Weights of a small transformer language model: biases, 810M tokens.
MLP neurons of a small language model. Each row is named by its layer, matrix (up: input weights) and neuron, and shows model dimensions 304-399. Each number is 500 + 25 x the weight over its row's rms, rounded and kept within 0 to 999. Numbers have three digits each.
After each neuron's rows, "fires after" lists the tokens most often just before its 100 highest values on Wikipedia text that the model never trained on.

L8.up769:515560557502458468496433477514456516519475478494535502490501522529527510518474471481517450486472500462506501487478480518476464512497516474506447484497517486490489489471489504498519532521516494539500500523508504539471519510503521465532508489445474501533499519481509550541497537509487496480
fires after: "9", "0", "1", " ", "2", "8"

L6.up915:516473543472485509505514512533553493509508476503464464425492483463509517466498487474501493511507542534493479504504513482472464518466494483508550494483502508530458535523505542463489446491515502488518530515465504514555532533474515481495483491471456483477502492524499457497511529526482523477
fires after: "\n", ",", "-", "s"

L6.up1240:459492475470521506471515528537531461533458490509506477486511502515483495544477523491503512544516542512485483509484533487506488433505480524468500488497499537502475476518491508567533499479540532498510476528533540542512510510508528490496498533477485504512529505521525524500510467449503536486
fires after: "–", "-", "2", " Team", "\n"

L6.up612:550525515494528514497530483534499504489496484575473501491515522518473516470506509548469505500491532520475461492514505484497525517465475507505478509493516528507462457543496488519512493496486484571495449478474480492501507514491563490515531508510524487544538475490480504487434493542484525514
fires after: "0", "2", "1", "6", "our"

L6.up1324:545447475510512482489504483522481470463459491511524552540510476529512460485472506506511472481470520497515526475485483489484465499472492509493564480514546537496489469485491499470470519512467487489489488487495559528480556499489509511489489491485529507483522516500509506501513548469497478474
fires after: "s", " well", " women"

L6.up705:520502514505519500481516479510537539497511516469531494533468503489500502499470538529562536517522534486526507519495519529489465507465512513479496487508537527468490493578506495483515450509478513486502486520497494508460511507496539552482530541493497498496500515551516486465524521461449437500
fires after: " ", "2", "4", "3", " |"

L8.up998:479503476485521487484519468503465540544471481486519477492506489434516489474477455525507504519487521497482478542477456465512519505501490506494540556459493521441487453522530542536489525499504492450522526485520524528463515493492525476543522476497490465475509499539526515443512547486481551489
fires after: "2", "1", " on", "6", "3"

L6.up1759:498531480481508525537489497494483490478510490471452529513521551514491488483483539462494511490477525492477524487508523497503546532479523556537479502462515508528519524537520528504495528467541486534520505510527492535507526490463458497456470485513481471475505474481509506497481529515516441538
fires after: " |", ";", " ", "|---|---|", " did", " does"

L6.up1645:530501522526522465470506486488477522546494473516516552504489456485507509507500517496475513504425538529500499510526558500509467539500487539534501528469482506466523480506496476525522496494475445442527503518482484529482500508493504479500530502526484507499502498504508498520472494518503500481
fires after: "0", "2", "1", "4", "}", "9"

L11.up888:484471522508525469506436497505448496515546459529481452511482485496449530456500533487522511483498481485508497514509488449487446459518514506531485492532481483497498503468497480573481461511497482470490503535500501483529513446525464450477465491534473525494525520527497543539475486529522494457
fires after: ",", ".", " Al", " |"

L6.up365:520457537490478464519516526511498512489489466484523504478468496526461470487504531498516485524525499499496494503510521522511508537480534501516539523545517502448471509500537517538524504512491520514527508504470472517523517520514511475464513501529479527526501501532481524511493548520505462503
fires after: ".", "\n"

L8.up1082:485510485514505482516494505553502514520508448467495478514540518527530497494481499453496509495518501501501531446534569476512517507493522500504505481450507544482496483521562481485524533500507527560479555510502489508534538506499465484513465478509463519502490500495521476492521533501516453463
fires after: " |", "---|---|---|---|", "|---|---|", "|---|---|---|"

L8.up792:509524504493502542515489482486473543468484460569513514507532484453523512548517503462483488532476469493485486469565503455490457502482525518504448474505494505476514508483474445512452518479485478483461526535514547474514491533531529469493504430471502507484527518477479524503510473473517523473
fires after: "2", " (", " \""

L6.up1745:507488528527482517482450538478520490483500465523485527510455486471486495487467493548496509536523507517498466487450526454497514452511519470502504469478505499475524487490498513545474480522473498472524459518510488517547478518513451516502531518463507485492461523491499527502489527456483543488
fires after: "-", " and", "–", " to"

L6.up328:484493488506513489547501524519514523470471485525486480498500517463491492515469525530516483509486455522541510506530479467526496484454509497497471461478510505480450479445476497560483531483489499512483464494528516493447510517451473528510528499480482514477480491526495484473479497507522471511
fires after: " ", " (", "2", " as"

L6.up1066:514502486530461481517482484550485529536514445484517476506518534485496535493481540514466453524510517493516557481508515497548540506506520497521479473505532479503457464530486507513487518484484462524499446524502530511513484518465548451532493545512509486500517537486460458523509508511470484483
fires after: "0", " the", " of", "2"

L6.up658:504466493492545479511538515483437452512514545553511558502515532492499506481490504522505461506484512461479545538483503459526492474497470506479466510503502546489460516515541469511479512536522470456522510473525511464443541479544498512499488507533519528463559530506501470494510484466524511482
fires after: "s", "es", "e"

L6.up1339:523509493509494508458510457493486504505472496475500495520501496536493533495490503509492497511511494491515511495507523501546467546500519498505479492463493493492518519521473492495477501522555485479493477515491510487545501523514493513483485518552493521478524542492533509462519525502515483476
fires after: " ", " |", " (", "′"

L11.up442:486481507536478470454473477484513557472511503507505484469503503486515474516499472518518493507475522497505482554504483471515487533481526499525509509510506525507519471491519472516527499480473494589525521482521489549500511512481481461523543478462507493482475497511504465487543474546546520453
fires after: " |", " ", "|---|---|---|", "2"

L11.up1459:530472516471517511514480549513473461520503502479485537495463472473453481511492533496498501476442538461523506513506501504459523542488477547474455569518518487490485501520523485520465527507500449476507508521486512535482490484523538477537501480514493535506510493482473520495509468477531513512
fires after: ".", "1", "4", "3", "2", " "

L11.up1076:537412477525497492504500459523481514530503491533491509517507538449507533515482500475482489498540441495515477448511488465536541504509449484508507535517571516500434513492458496514482516545510475498538494524504514496529525508500493491522537486516543506506468506519478517491477457494500528482
fires after: "2", " "